Weights of a small GPT-style language model, trained from scratch on English Wikipedia: 81M tokens.
MLP neurons of a small language model. Each row is named by its layer, matrix (down: output weights) and neuron, and shows model dimensions 0-159. Each number is 500 + 40 x the weight over its row's rms, rounded and kept within 0 to 999. Numbers have three digits each.
After each neuron's rows, "fires before" lists the tokens most often just after its 100 highest values on Wikipedia text that the model never trained on.

L4.down598:465470490536446501438491529548520510417547535458530509541475510481561503504470443503530574510526522469495565518439467453561512409484469492512471493510508435535542503529449494455525437507569509392474512500511509501530545498522513526526547478498459499474462550546495543595503494465525491543454525446423470486469476593425500514536444509508488492500509571475520443462518496609438433558490444442504513477541522447484564566517510507487465517446461441490587476515539485517577513487536505
fires before: " |", "at", " (", ";", "."

L4.down59:536489485485522482453459536501588543579568473439582517478452512473567532398447488539496441545527540449521558518578454515559498509529505533482517513509506504541567514475541501509513468517525417536496470508504511512498502486465411502525538479520499554535540484493573575556523414522530448501448573513450551541486509584489503494485464531615551508491543501497481455476553465510530527489519545442502465529467448425538567416523503540517512520472539492506523537452481491533483459446504483
fires before: " |", "%"

L4.down401:444520500528457515440454506539515540585584537500483448560529563513565484471482426536477586495475525501463571527521533475436476491538474531494507483521547481393460492506509459454566494528532520518527486462530500520509525553550477506565569534550558513466474479568568594501515499533510456485416611562460562512502445547505455477435542487522449453490449497524448470537526507500456529549488520515477421482484488492547494558510539534508474505490515433485528455520507486415517528512485502
fires before: "\n", " |", "om"

L4.down281:490469522528491530495512503473445506494567488525518460458470497453494445495474425500489509505490462488500602557514459521546477532477534509459522583503486480437540492491467536568574519458521617492464497521533469548539524458528527463482510513491504456501565569493486470539551522438506539543457416523441510470501429486481565451513584522548538550507524467486439637438455503503525544517554497502598506463544521530504542455443464503542574490506495499572513469500539514508479466518423495
fires before: "|---|", "|", "|---|---", "|---|---|---|---", "ical", "m"

L4.down322:416507516522458572479530582470491437514525461503448516423507448480581484513553447477433476558460486474449483493441506554545471540543555561601528548562488483553488484472613540533490458481486531502470492466448518495567440496525460479507550546488456443526518465503450502541518466456514528495513458482549494470507501492522461541512494524520506527499496550470478499530515512502443479507490400462508550455504554474571527567467540557487563522564520496508506450409486495520492564476554575
fires before: ":", "ordin", " of"

L4.down262:493496465518524503515539478505443498543527474435531544468482528473580542481494513529567535542460595494505476542522502549541516498487457501459521508499489454509493511417535456561543451564489544535455544511542489511425473527535470394493452515549556440544493472445609535579550464474483495462471524548421476497518502470486514501537450544561544486440556492455481477456573481460544497452486564460493600513498509460508524509413538519530467502478420513510527544430487550522506528492494447
fires before: " |", ";", "if", ".", ".7"

L4.down512:466443572501541511529508506531534532520469506456495421504528452542511538466414442527501531503557437476465557530475484470485485497490516483516506512560540509538506476464526426587536505514514481434446488476462450528556478530554481536510484489468510613524494518572456521518553488467484438493452587525550509472470483636532509466522518511506479514500495536511500472473539505565592479493496515504453396521514547507594536531457529541458497455428540467538507528494449466440512439531557477
fires before: "\n", " ", " 0", " P", " G"

L4.down352:496541497487491535540511466511530505465547435524469456551575428464473450494436474501492512492498458535449639470440569529568464503444510492470510496512544419486601480562460479423537476445527478438526517460467512481488439463497485528563541486491455492463542549508417497565511455518525516428533500458502466527476448460519438443511473504505441522529449512448476604510501465507472483545567447474513519438491491467467500467458429516482490448477548450513500503468489502540540550468490536
fires before: "|", " ", "\n", "|---|---|---|---", " V", " |"

L4.down113:565539521479465474499480521468458582519546607538484540495464568515497451520518500482580546508532484516519479520433412497519525503555523485518496477489510456533511492467463508508498498468537474453532523405518538594492495512517417551533490612510451557491428551520528486510492558500550520514516510458517458450461511464458434529491558599534501501519520546476532459504516496549473551498528524526473497423412505493481556559441569514466540544545514523444454461553515511498533411511533517
fires before: "\n", " is", "ough", "ost"

L4.down130:564492501549439583496578504493581504562468526508513548564497460476496550562413473511480503483495465475521526536502459479526581521537508557506520499505478555488474503488568544443482454437563506425535494522532534513460490507471457522423528536554461522511518497610450514516469496590508540454456463517509444411458488456503546481455489589496466494458451503498442466511473496506462522487428499539528521440489440459466498559530512509458476506526429525471470509540553524492508406559535509
fires before: " was", " is", " has", " also", " became", "s"

L4.down43:574506479514495447505480486497415569435449467503453509453551471503478503548536479493530520504466443469440487483440414512514500443502459527497558458503479479466536500526482504458521539455478543482531506523576529496476572474545546424505520513461438544503510507614431527480532481437590526514512472497544502532552487486473475508431517553478433555564510454487527524493495515506420483530480393536463490465518485570495522478521541568479532537539494435469540508498450522594593510504466522
fires before: " |", " v", " ", " number", " form"

L5.down176:438515472503562508568433516422442528488483446500505503461542541403501488534499548460500540445546459570476452501438556495443497545461435545590563501493418473583513546546552465502426544480540497454534474542481515468448495545496516505453434456480479518450508449449526494481486519525552464534544517498497501506486498530510498502504399495539524505559526510480451367497549542497524517490483432531534477470552487537475485458500518548480446482441464518430518539529489465518553539487487524
fires before: "v", "qu", "c", "very", "ast"

L4.down341:523613494477450538557541502447493572494511436519489505556571480482512496485488431538521531491499550499489676485472523498621414533443483495441579518491492453520560523534458511467505451485574492463536498455454548524479419514511536525551470498495472513491465476504429486503456466475521522507519439502528533505489480542461477446543485455542489534553500475414528543516478462493511515511529499501512507471587492449545547479527483489473505492449616506503472476509481554483509491496511523
fires before: "|", "|---|---|---|---", "\n", "|---|---"

L5.down42:515480528467489526565507511464414553511581476510489509456489498464475478567544434560534503495545520503507618510520498551560461521426508491450595562515501506512586502445464498510465463557538498446534498454540486548424443454506549541440486533445428524496478452491479525473488481466472512516528473516517568481479488512454521422511483492557460546533472450487571487490579439501553501576557528444548482417516503482523576472519465475478562474483587504487513473467530498519488474478477503
fires before: "|", "|---|---|---|---", "\n"

L4.down292:490479473507454478495555540479572420530490499523437509515534517525442469489464505488483512407499481426464486478574511470449437546581459504527444427472549433493572473471482461500509473470481457482453470460461550513512456471489552435508517519515484582441550491528470508520533453586493499481472550476507462434423519425518533578496438549522521475521533473561468539514508462551504512450550511479448471415546560570534467495488498552464512521446493449467541509481559491465475560483553467
fires before: " |", " Party", ":"

L4.down255:529522482545521545508467532488561582511495507505480506481532420487469479482508484538482499423479488507494472514579523479517526467512442488515544536451506478458427558507448462516531587492488624426483494531461526533533410507548477482508413531505500513485511492618515546559470494512427425472490539419584526546458524495527521503530467514455507496460521519513450569448495464533584457512523508448493454504512531498542488433480499544546483467533596518468542551470467545519531467479548524
fires before: "-", "\n"

L5.down11:562478482472506549459440483533572511486505534428565475513545483526450535541536501533547486492453499455556468455453592474557531501474490477529581503538478499533493454468512457473461476478508480409552432468538421537483526389540396549429535457489453487503482482509544479437484457539529524558535425551504410492496504523527507535548452481506500475520523496553525500445452424485477493485466487509548449503498482454483485546538466515454578500507472516537528470533557512498598514464481495
fires before: "|", " |", "s)"

L4.down103:509508483588528585506475542493510518525496524533507538490554580484519584483525533450514460520501498564620487465542441543572523559555497542525613461469466559529536512541527528518466530535519493524544454450493497468500489465540393478461512498499483475495504516498571416508461550444527527559499534569497535541467468455528452508444547581498472506449502492501445486517509562485524518499514523461476484446483536491501517411525474522457539525465466585457497503494564560485562487486536463
fires before: "c", "k", "sh", "ie", "g", "í"

L4.down211:561516430478466471560479503456504684501451506538473450543440516497521486519526509401497563477505495478530509536472490512432550511483516500554543474467462575474573494568545435469488604463499495512507524480515523456462480571446528521487487451487500456509483513570485540487510538498541461545488517447531467498601529486492504520467507582487473474557482432466514498517477505528440489480440510483535568494470457479514552453507510479458468522498448478534511500536506473495436545538589517
fires before: "\n", "-", "The", "==="

L5.down180:542479426497487573541429504436465523448482526496461526529564431540463471483482457478537521508508447504510517483521477517518447522482458447548593489351533531528491515530479521547444510511483443498504456490531556528510504543512449556546504522529510508526525470431593495528542472468498400566446464559483489606496505462470510510485543498476522520498563463479437469463496491523472525517526467476593504497558462505504560551511570481572488479483543528440467560566496537501505507488498545
fires before: "\n", " G", " P", "|", " Re", " App"

L4.down301:404442504545549603541592457500504498522486439544509510498471464474510453547511483469518516484459478498581476490513480475442465440465481510545492468532500526513488532542445434504553486558556426535472557474531465468491530497492512435501465474517471494453480546510500548566455432435449493506563487484471496476521518476521581538498387512452566499518560551535540491456477490473516506495506523493530614447542441464465452533475499444519475471515478560588475533513584489494469454506488499
fires before: " |", "ate", "ing", ":", "ed", " of"

L5.down16:459531445529458468517470468513541729529497504465516504487476547498488460541508484494486572446493457490556515571503490467491501486477515501565468480560488498446500530505527480531550502525495497562528531514478550497530499457556475447518560500529499542531578512582537526546544505491518544462429463489471542508524502471426518531537496542578507464484512501555467460449608492454558508521500565548509485486451511466597514476479484510475458501458524514544517520477506532490513424465525507
fires before: "\n"

L4.down266:515484496493475493579441561519520500524504454507506506529579481493562542496483467499484572506533506477513523498456527490656514421473480479506499581539529490556576479546517471544500443535510620512441555480510450488547463440444413466491472516593460498557521494551557478529446492513521512501484500530530519511563477513482470463499431474529475495488533456420538533426527558441474499513521520536468509516409471469520525488495519502451476481475452557448501554468560478515503514541508554
fires before: " |", " \"", ":", "\n"

L5.down116:451433473535544508524482529492446479526474540500529461517517485495586545480495461503493491600543531485438432493422470520548544524480481481568532533540525421492502589497511504461607486500522569537506528531561481491500462510472450422454438559488542502475440482521532499489523461518521555473517538471409485481495459502544470491544468533474543497561550565528567501441454469506494458532543536516564558433438509443505495528513420451565494508488471534523525474534424447505546466520507546
fires before: " |", " as", ":", "ot"

L4.down37:511465440534503481471553512490528335487505492524516525554467458483486425573542481458468584434528508568439521559555559563512523554488460481545477418441502477464514536495522421496504439542511499552517544487447484553488488447510499485484487502588473536493481505522521494553469489519401516437457504513443458552493529473450571510446505499499513486546558534493514464468484475539499514521599452507491504510457463517522501466523460532604531557523508521535450506500474500462554507494486484
fires before: " |", "s", "andid", "ate"

L4.down355:492431493567567478488532554498443409547471534478533483477540488448491534496476450506537463461415470458468479559463464524448562422536504532586473525514463516520498433426493426503527536494541503533410468481493511499521456507512460486544510510578491421534540509458473465540468461492507537505497531506526535456542486539547517443502447523516443494405497487538481389518472500489447500535466459508619585550496524503527483477505467465464473567493547549502500491513505559527490475476473554
fires before: ":", "ates", "\n"

L5.down234:553491427523429502563519540428486636536480464521516471522487442523500491467498425442501602474502477547461575490480477520575425562464529463487568485529461561528490529530482502482474476498564482436508552451497550487443429531488540531506506452452523489506529471505438442541500522526532498446502484516537559494539520513445465517488515495510515463537458472406539578527484497567485486549544512487503563461516539446572566432474480485513495554465518527513449499498501561483473480534526533
fires before: "|", "\n", "|---|---", "|---|---|---|---"

L4.down165:575564533455554506545550492479560558560433464581468499447531521510486464424488512532506484506501432490561488508608481479587458517457420478493545506472480501495422531503480513564511534490572523549481508492460497523509425503499474489529461542558493506410474519442535538533546462507511425492522532470561553560432498474534484433501471497467488532506538511499498488440507457530602473529565505447464446498446477431502478487492508534525457407492501527475544478462478536482520469500512561
fires before: "-", "\n", " of"

L4.down477:579495466532529418505544546531440519440491515467482504481544455539526537487554534532556562522490406532504463439491470457494525464511466461518516530428521508518469569478496523535562499506460526478412571486490499481504496516492542529575575517400483551488521510514525478563588515456568517558500503534498509499504567522504503537556493488456501526586510446449428534480503515500539478515550504481482472515482429538495607506469503508469476593454490541584527456467542520553542476543522539
fires before: " the", " S", " number"

L5.down151:474545511499443458574444589466555507512488500560489463485558561506443442466505469470529522482475431566535469457580472418490522493493431491486549450469524510510552495541527462516460540487515532477518560540449529535513450471527426505545550508488500483467459465492495430468397432554523481515571506463460502524475486563432467416521413512499506487496511500508501501547491506497520428481449522533464480474526469523517549470496526569511553485420491579498530549498493537501436470425534565
fires before: "c", "g", "in", "ck", "w"

L4.down403:546458499481535425541511483495546422550443460467461467508454447490508534467491472445536519516534504490517517436458469521490509500539474533487496516508439507499558451568458499453528495542562456559471449487437555487584524416495530510540574428488522480539511521571548511545470508485504487520439417511446535519475547526496464573481514517508513501530518533522452442377510494483476575522513465535471503476490548505470460439486510555504509455527449567622452495524520472460522467582461474
fires before: " |", "s", "ure", ":", " Year"

L4.down378:466486443545550567503420587502536611476463536478461514476544463492484510511501493528556514447532492534446474502552489505508505512502486518578546546442545474436502529480437493494516620541480533426530506506420465513527449546541550542524450499488531514505444456554479501584531458500479401528533527447568548556489528531522582572526518538444463466536516499422432543486530501520547522487529487474504462513493498515524481455542502555516557504538544509522537547501497559489533462475519518
fires before: "-", "\n", "pl", "per"

L4.down71:462446496491544472535482531515469474489480499507516539458525530582421545525465515556486517464532494494504467562475479499512497469445536534495493542476513542515538454520483523497546485421573458450468534541603500518464434459480520466437515478435485507590488455444501433557485540499471411472479514486529556488521502538506448524486441546459479484559530466557467429444499517577417497453503492438439434437566536504441507555535467544496507522477460488475443505548495447503557598510479482
fires before: " ", " V", " G", " C"

L5.down381:468465555586461548497504464536498501488531432484500520488467434484559587480535536559534548491603491524471551485543483505591517518525521528556489457473493509467493581450519446456536484506533504492513579474486496528562593423454550457526524487512518519531496469475496503499519420455578514481494502525520561462462509496461499518390570460553521463454459476514508485442506523528563538509486535520581501454474561427517515451467431477559529565546518485553490494520558497522504476510540521
fires before: "\n", "|", " ="

L4.down268:510429478458543494537429512507449570503580504562519535424505471513498500490563614509487446541473520523543482550493477540520577489552538503509498521516478491487474586461515567500489564465480487517502473466457471508468512529494509503499553439496513458522514439534522505566485489452487428497508436491496479488518569509566429502528553544454438548544481523535528510424458465487470448405588506489439528532503521571548466437560462507543402545490510485479470459502507430472458529472493495
fires before: "le", "ro", "ar", "ound", "l", "an"

L4.down169:538526480482537453517527587497468574583513463510426504479511470475507539511440498531520561538492458389480600498514523480509456531504435534564480480513501459481555500431473511509439464467466444448538487495424502489539431507534561500554466573540531468515516490472478483506446493494578589564468511507517499514511448493520450533494483567512528500459520580502553459512572446491532523543435515458452462440470548508558479527449582525533535485441493516477505495536518476474511513531482583
fires before: ":", "-", " by:", "–"

L4.down450:445370541494488478400549469502493510448502473497497462489477451535507527511545508528487426505595452460474479489555456537518531534500488485496521443507431421565495471452470542514533432435448514473489457507535500514559551456493535469495501514588444535503530458520466508489483462498523495450530550518537489443492441483463497495388524447452497497415477517480486474530555497528492472480471520484555488449469489491504517513480467548546584606555544554447498425492523511482518551481510557
fires before: "\n", " is", "ures", "uring", "ured", " ="

L5.down505:490538436536505577524464510502582573512467528503486520530535419441474493500546401465553507487519510470451480496515506505494442442481475459578507497451546503514502459511505447466487588515522578460488464494462528503487403492494518503485529469521455552506497529570553523536515520503426425467520489425532502532547516531451491515498504554464472428436509511463527507495471522574489470489445511473510503454503585446521510530544523477498543498466590477465504547443442463577467445437592463
fires before: "-", "\n"

L5.down400:482524514449506612467478603515474458482476527528487494483571549531443485509447491450501480573531475544499516523494507451518520466438409528492531483438481484515537425485433492517458519495461456538500518475451536528563471554471443508514482487451518576529533502407532483511531521473550502462510485525467546481477493539521481496498501533451410455482547544371418554542500452468530482517493488480546459515499563560546452524481483490478492445418550533474508525498493439536414447505497524
fires before: "\n", " ", " P", " Re", " G"

L4.down41:523463464518401466495506500456464501543504501514517484507558521444468483466429570548462527458527552503441521517527500477505523414521501548491488514534539504549487534535521556558472530535437528501399473494485539499472457469537550469505559489530530586503483491458469433479443484459473492492407509497434544499525457609493447571440554505501492521541384459446478467526464463536516527488480535431511458459489525498460498460531471583442504427447546482472559510444513529496458504522522521
fires before: ":", "V", " |"

L5.down196:488512478558509539520431509529502646504451542489440493506516450529491509474509517511556477469498495501467482459485550507487475531500457516564492527493495559463476516477525405477499687534485521461520531511428479457500456547477503454509481476552541457482488500562562565529480522486500380554472452454502518587541556539434501530530527535431447470544429555476499537487480526526483480453453488488511482525476514495513500428465516487526530544486503501526535562481509514467528484472561500
fires before: "\n", "-"

L5.down288:535526539523491487467525497473542473597488526514520522485447477438447474517511530507539487489499492512547482464515516560491494601505493516479486495507568462443500484519473478417425511500533469601484534565478445440418458492419563392494489505459463540543534534501482520519558472432419502500441498539535512527462463549512523507487435491534570510419509484508475502507532458554499479440506502531496482526446558557513450559513492438469428492481472600528431527523546505516567448490494533
fires before: ":", " of", " |", "\n"

L4.down497:496496544476505459480431485496524495482498557479545508499473497477523491501468428505513568502410525472428578511547491462488494500521477509573529595516563451522491521445501507562512518519498566552455492510450504502528478432467511470481515586472549440626536405530508494550434561533424489563484525514536525515477491530433527524510439492507529513507474463436482501509564490465522502559510529532506430482483443481477464525472507543540416538459519407518533480543542408490519500497559472
fires before: " as", " the", " to", " for", " on", "ed"

L4.down55:595474501567562587515511549533522466522461436428427496548501544487526493429504512535452511498509512525594489493516493438449526476534504524527463528495469438545547440509480479515507480495502457510470526486443489423521423510513499564519529504518605517431496484553519524524564536487505441502488568447454509492507441528539461495466489456531454592577542472534506430466523486578495484453553542525519471520477532513494526434542545524442494472489571565497441487453519529518529507469545549
fires before: " |", "%", "ary"

L4.down85:447499479526495495494529537450479440540455447534561533520564480487532550484496568543523493453555517410418458488494464489511558471553481569518556468558513543497522506463534429422473493570438507534443487553468590470510489452533472404512566488529514551480480458492506552556438435527439473493504503496494522536455451488483535488502512426614515522533487506501475531422507481519525502458530527495501437498500570505585489482464513484477510489501516526487538511443581521492467454541516423
fires before: " |", "."

L4.down134:481461430533512526529481496536479580513469569541534469484466515423514573540471493516514607470462444467519488503508500501464468533548501474512574493483480498481491538511519463590518537495428563507460567469463520495500527443523497575521512446495594513636539520542476427554550503523557447516432490448458499551507531529559481525511532500589493500470553440571483526486491490582480519478476495522495497508500531504502481446524545474511564527421528551483471511433520528533531495443491461
fires before: "ion", "ul", "ional", "ular", "ister"

L5.down243:502539503497550471473514509533471517443533539551491596533535510552526443516499422493456511525517536507506582520531479431574445462494540482555466482515484446443510473516519557522539511490482473463470514510470502447476491493555422558497488494485486477572576475554493497454571491472552508525572391516393448438458448513424503473484477499502477532540449407539539501504541520474456528492548535472504521520573414436496574440491466475412501536494535496489502476522498518484542515475533482
fires before: "|", "|---|", " |", "le", "|---|---", "ore"

L4.down339:496507454495495559504530475469541606532542501519509543507458452463524466509507450414511426426477489481504497501481519552441424483489483512479536496478448557495472492588459504436449620531492501539459494501457528529465402467465480517474446444577505503444536539589586507530463524488455391523485398480479465581537456513431490504526476523469535511506490502477495494471450473487534497500424519487470544500563491495478478459541492491535416503493492505493534519494517501504538518488575461
fires before: "-", "\n"

L5.down610:456512438489480559568470525507562668464414455546559495516508528525511541451465533493477553442529506512491479576471502455482504555479484488503553471446421499499529503553454471515485573538424520561426537455504469529484479519589509470503497477413468463490516503530497499569431454463528520509515457517520519556482532514484540521443528528533516471496536480511456526542525488495495482476469411505508509602430524526470514420534537507543513560478463520494531508501488566457538508470512492
fires before: "\n", "-", "other"

L4.down289:411500535461450494464522467517489511526493500573483474525492520561498475512498422504452512514565488465547535576511567514473440488508521477511532422527486554510552522469576543476513493504535557447477460492472452584559488487510464510474502569461468510512496537433494599519518480517575529527473530462502444515521509547528513534496518525425576560447428496425429551568491466626533454532488468473489459528460488464533540490456461526437475470483551458481577507507471499544461491475493531
fires before: " |", "ations", ":", "ant", "\n", " work"

L4.down606:475496493491506505521534640525572564490499463483472521509449509472557508418467462532493510576488492558511456535488494517546470503534406537499532517464513433439505491499412487487482442482548469473491487493473542470476514501495567489497452509477536474488461426549529484537506533525549523557555451580582468428454505531436497578458456534499385474519475508491466510505460516501494507483571418566472504465508578508418546491516517488516437497542479522549511553477543528496550494476536520
fires before: " a", "ed", "or", " an", "t", " the"

L4.down53:507441484500490613447473559513475415534458526426567546436572564490547540502520494530529490434459470411441544525517494477453451502520521567513523504523463492541554543413499472512474436522482555480503495450508510483544506542526526500513542467494514486540533556489554523513495459525457475463537498465493479503488510513524496485517506528592529486574437455467528425521512449514485441455568506553469559461518605494540503466471514551521467524526454485523595505587568500463473497520502506
fires before: " |", "le", ".", "s", "ail"

L4.down459:521538480531508489587487551518491578553527539515530519440533499508495614517526474471591488466435554503525545466492524487537506414435506451453558508503444471514479545469476498434456497525544514546499442498465456566499441476495504506531418546508454469546518498405547516411410492496420440564552453520537512455507483532490569506560461566523516554533546509511518542510521489486504558526513530482485480534433511513495547547544509524530505500506564497528530470492556561487527482572514515
fires before: "|", "2"

L5.down513:551491459482511463552449537555565525519499494506449499546513550550493497512502487497452518431482544411561556532599498535514450485486558567445473536531501442514450585497441547442464614541516535491500438587551506521452496563439532504462527493560440478529524480420507547477473488491449462534498469531499501535504475460491543488434474502508530485508494460484540527458552449493520457430450473539500480477446525446602501535532485482523459474485509475419455524452528543517493514502457476
fires before: " |", "ro", "le", "s)", "\n"

L5.down128:441571503531514411512412532472487491488530467432544453468498571491448520445500480462485523448477461479499515458467475493474492532477508547489480466562522512476431553491464427485483494495525543475505536500499477421446500508460531478605431429537539489529428492549542545539495513489470573390487541535459514446490453539496532477495468531521532535500453569532408443540554530471528512499516472488521491512478530491546507492419580522540439501474502518436495529449467506511502577550453566
fires before: " as", " in", " on", " to", " for", ","

L5.down555:543549550482404502561505461492436487509571528583517516544468479496458474493503481536524525479520510534475510560488477475482537512408484479500569490467541493491519563529565522476554474516554574472505437499568490551464476432538525488476477493508517447486538524455522565545455512581438506556552522446463469549580545511458425495477487554477493554491496544466568510471488555443519497543534530466526541504430545484452405536606499474548447497532552518499455518476475480471497490545458499
fires before: " |", "–", " –", "–201", "-1"

L4.down592:501565469473501437498461491522527459469531484434578486508470535389474545496468431504521572503491490419510547481534475439441469478541447534588452509509544426503461489442481460505515491534512529578497474453453448466497532473491506456517447600475570485544482470534541520493468474479473503444462535440467544516491476538451494551473404511535518530481458545545497526461554527515563469518537495497456458510535468450521487497429544467494492475456525420519559562471534431509501450465549541
fires before: " as", " in", " with", " by", " to", " for"

L4.down90:474546543476539543488471538585484528537438467508533503510465451488459505513488524531472536472543557432514468565532503532543488592413489523506518536476472478477489507530469466527482515522509521524453518489462495510476532468509505487572513489484524551519523562524420517517512404557489467397450512398495552503574506519490437554459482496484558484498534574458511438533510504439486483557454500472533501503463493439385489519518480517547496482578505452551490493489502548429499468609446561
fires before: " |", "–", ":", "–201", "-", "\n"

L4.down347:470564483504472439510452473540460437432530499398527473518467530529553573442490433456566498497508543456474518477528443481548477487540568489478449488540419515523537511506405440514489533576530550512511504453469471558514514513522508440532555520558555501517511451441548489530501521534474494460501530487444577483481463564503449508436449547488475488478478532535487470459593538503520454517525498487538460465491515517564550413525516524438557439482472438454476515433446450511509508515530466
fires before: " |", " as"

L4.down561:478516495556589537511486492528535545507515512543445485448546454467440456475548466534503501523481556472549494530547464525518509501467529565499536483466603481466510567487402496461460565483477504426482561544494504504496496525551499506492538552491561474472428500485504527520450481492410479571527483531526514455469543474514512517519462442422500484580546517446492472525502458472467434450482458450439495528483466493533515528554484590518580510486577600536469444505478544475473441525475428
fires before: "press", "h", "pl", "per", "ist", "ecut"

L4.down575:524417559485549506489548522461457526482493527594582509557447451459534508537517556496503539534576523542506557551492497540461522516503498481480520481533456545526497510520557438499504481557460445495445437578515495433478497460460507556474522483515470518478464495417519442499577480511550498518473546579491557486490426501477486539474549495510431536443470539501511416537481474495493540535486474471486459539423498460536501463542476442445430517438462598520544469522499467529512424522526430
fires before: ":", " |", " v", "ed", "ies"

L5.down40:452486494456564448577540543527526668474546574489428513510556470564526553490507481494469445516461483425467483527527489473524492515557436432556571521414489501512515519484521548554483498497504506493556508557518506477538498474508421567541482550583501483479567546525492507513423481536505445474560512437553475470475553497528515478513466507469516443472494488482523486532485444447509507455536485558478452443440477556442468476474493485493512531496455498542436506487506536523487537458439482
fires before: "il", " as", "w", "iness", "ck", "c"

L4.down484:620570542456406536447548495454422495439490482551455506492518535474463541508560559499565482529498503494478523544448491514524529490537489486477537431462542492458535528526475558452502545461441494448527485506495479595502512500537448484542487573514460540532516557479493494491508428522503491500558453516501479462502458489441492541452522520529527515473461545427472459576471468507420561452504547482532497507464492482397502556466477542503557546515552500481430528519581504551533432491539472
fires before: "\n", " is", " M"

L5.down301:532538446484480531503514460530482453505510488484499465496496481521457507509511449523436448617470579515491471515485475514473529551537492452535438531515499498526599476525570513476462505492547479518477484462464533478523455541412502456460498518526520579485556506433484478542544569533478503527480513417547533518556523481467550561517547480435530474480457490565544573585519582547475535486489517513528477494508523543467422501506476459439459601450466435442484460592519472515440510499540523
fires before: " by", "ed", " the", "om", "y", " with"

L5.down324:495538434435492521525440511534597643457501495501553507536490489520494437457453521448521543494521554454529510540503490498465487453480474522533513461517456482477482500482462463425463537507520503575538504500497508545474502525543439485532505465438542560517474485592492525577504514451552472472403466475512550449571509503454444445503528488510500482557513558480474533499561458504550531538458509550546522537427551551570524474438564521497470488440599494484508506463506503456537501513560491
fires before: "\n"

L4.down542:498540478493470578531494499479550629501481519512441501536526415478491486518489465452523444442472518450456508493502551500478443495500451550557528517500507568481492503531465404448487649557501543498481492506438536526469426539482490489481463473570496529503517524632538548538474510503468377519464483459527452546525481552447512500535489572464478512510459542473482510483478519529479509487413497462500472503529478470474486477501513477542471486461512478466554544479498519506492500454596474
fires before: "-", "\n"

L4.down438:500516454489485543528490509508544765481519507521484499552481472520500498558502493429553465497505534515452510494509480550451447564521526559576541503455490550489522476494505483517489615533468488535516524473484493491473540555485502470518510483469507512517558515646505535485538516501515464552480536502521502545575538481449501527531530551482544472516506539513474523523480528552523528507416517480498539510508507533450528441502541483568512537480499496499512539448480504509453516483525495
fires before: "\n", "-"

L4.down578:501515552502516527564529511502558466491495542618476541558428465509527526486604515560550474469470536560591467490534421496488511534525446473510513514494531510448519556535444453523443543575564504506487560480464503499469426565521494557529446527486490489521492493432492524457453470498518471477594565539513495460496488480528590501509439494530519422499500512514559562466503468469451447472567444496527546557462506521473466516549495509554538540545461597506495516490533490465468525513536506
fires before: " |", " –", "\n", "id", "ist", "al"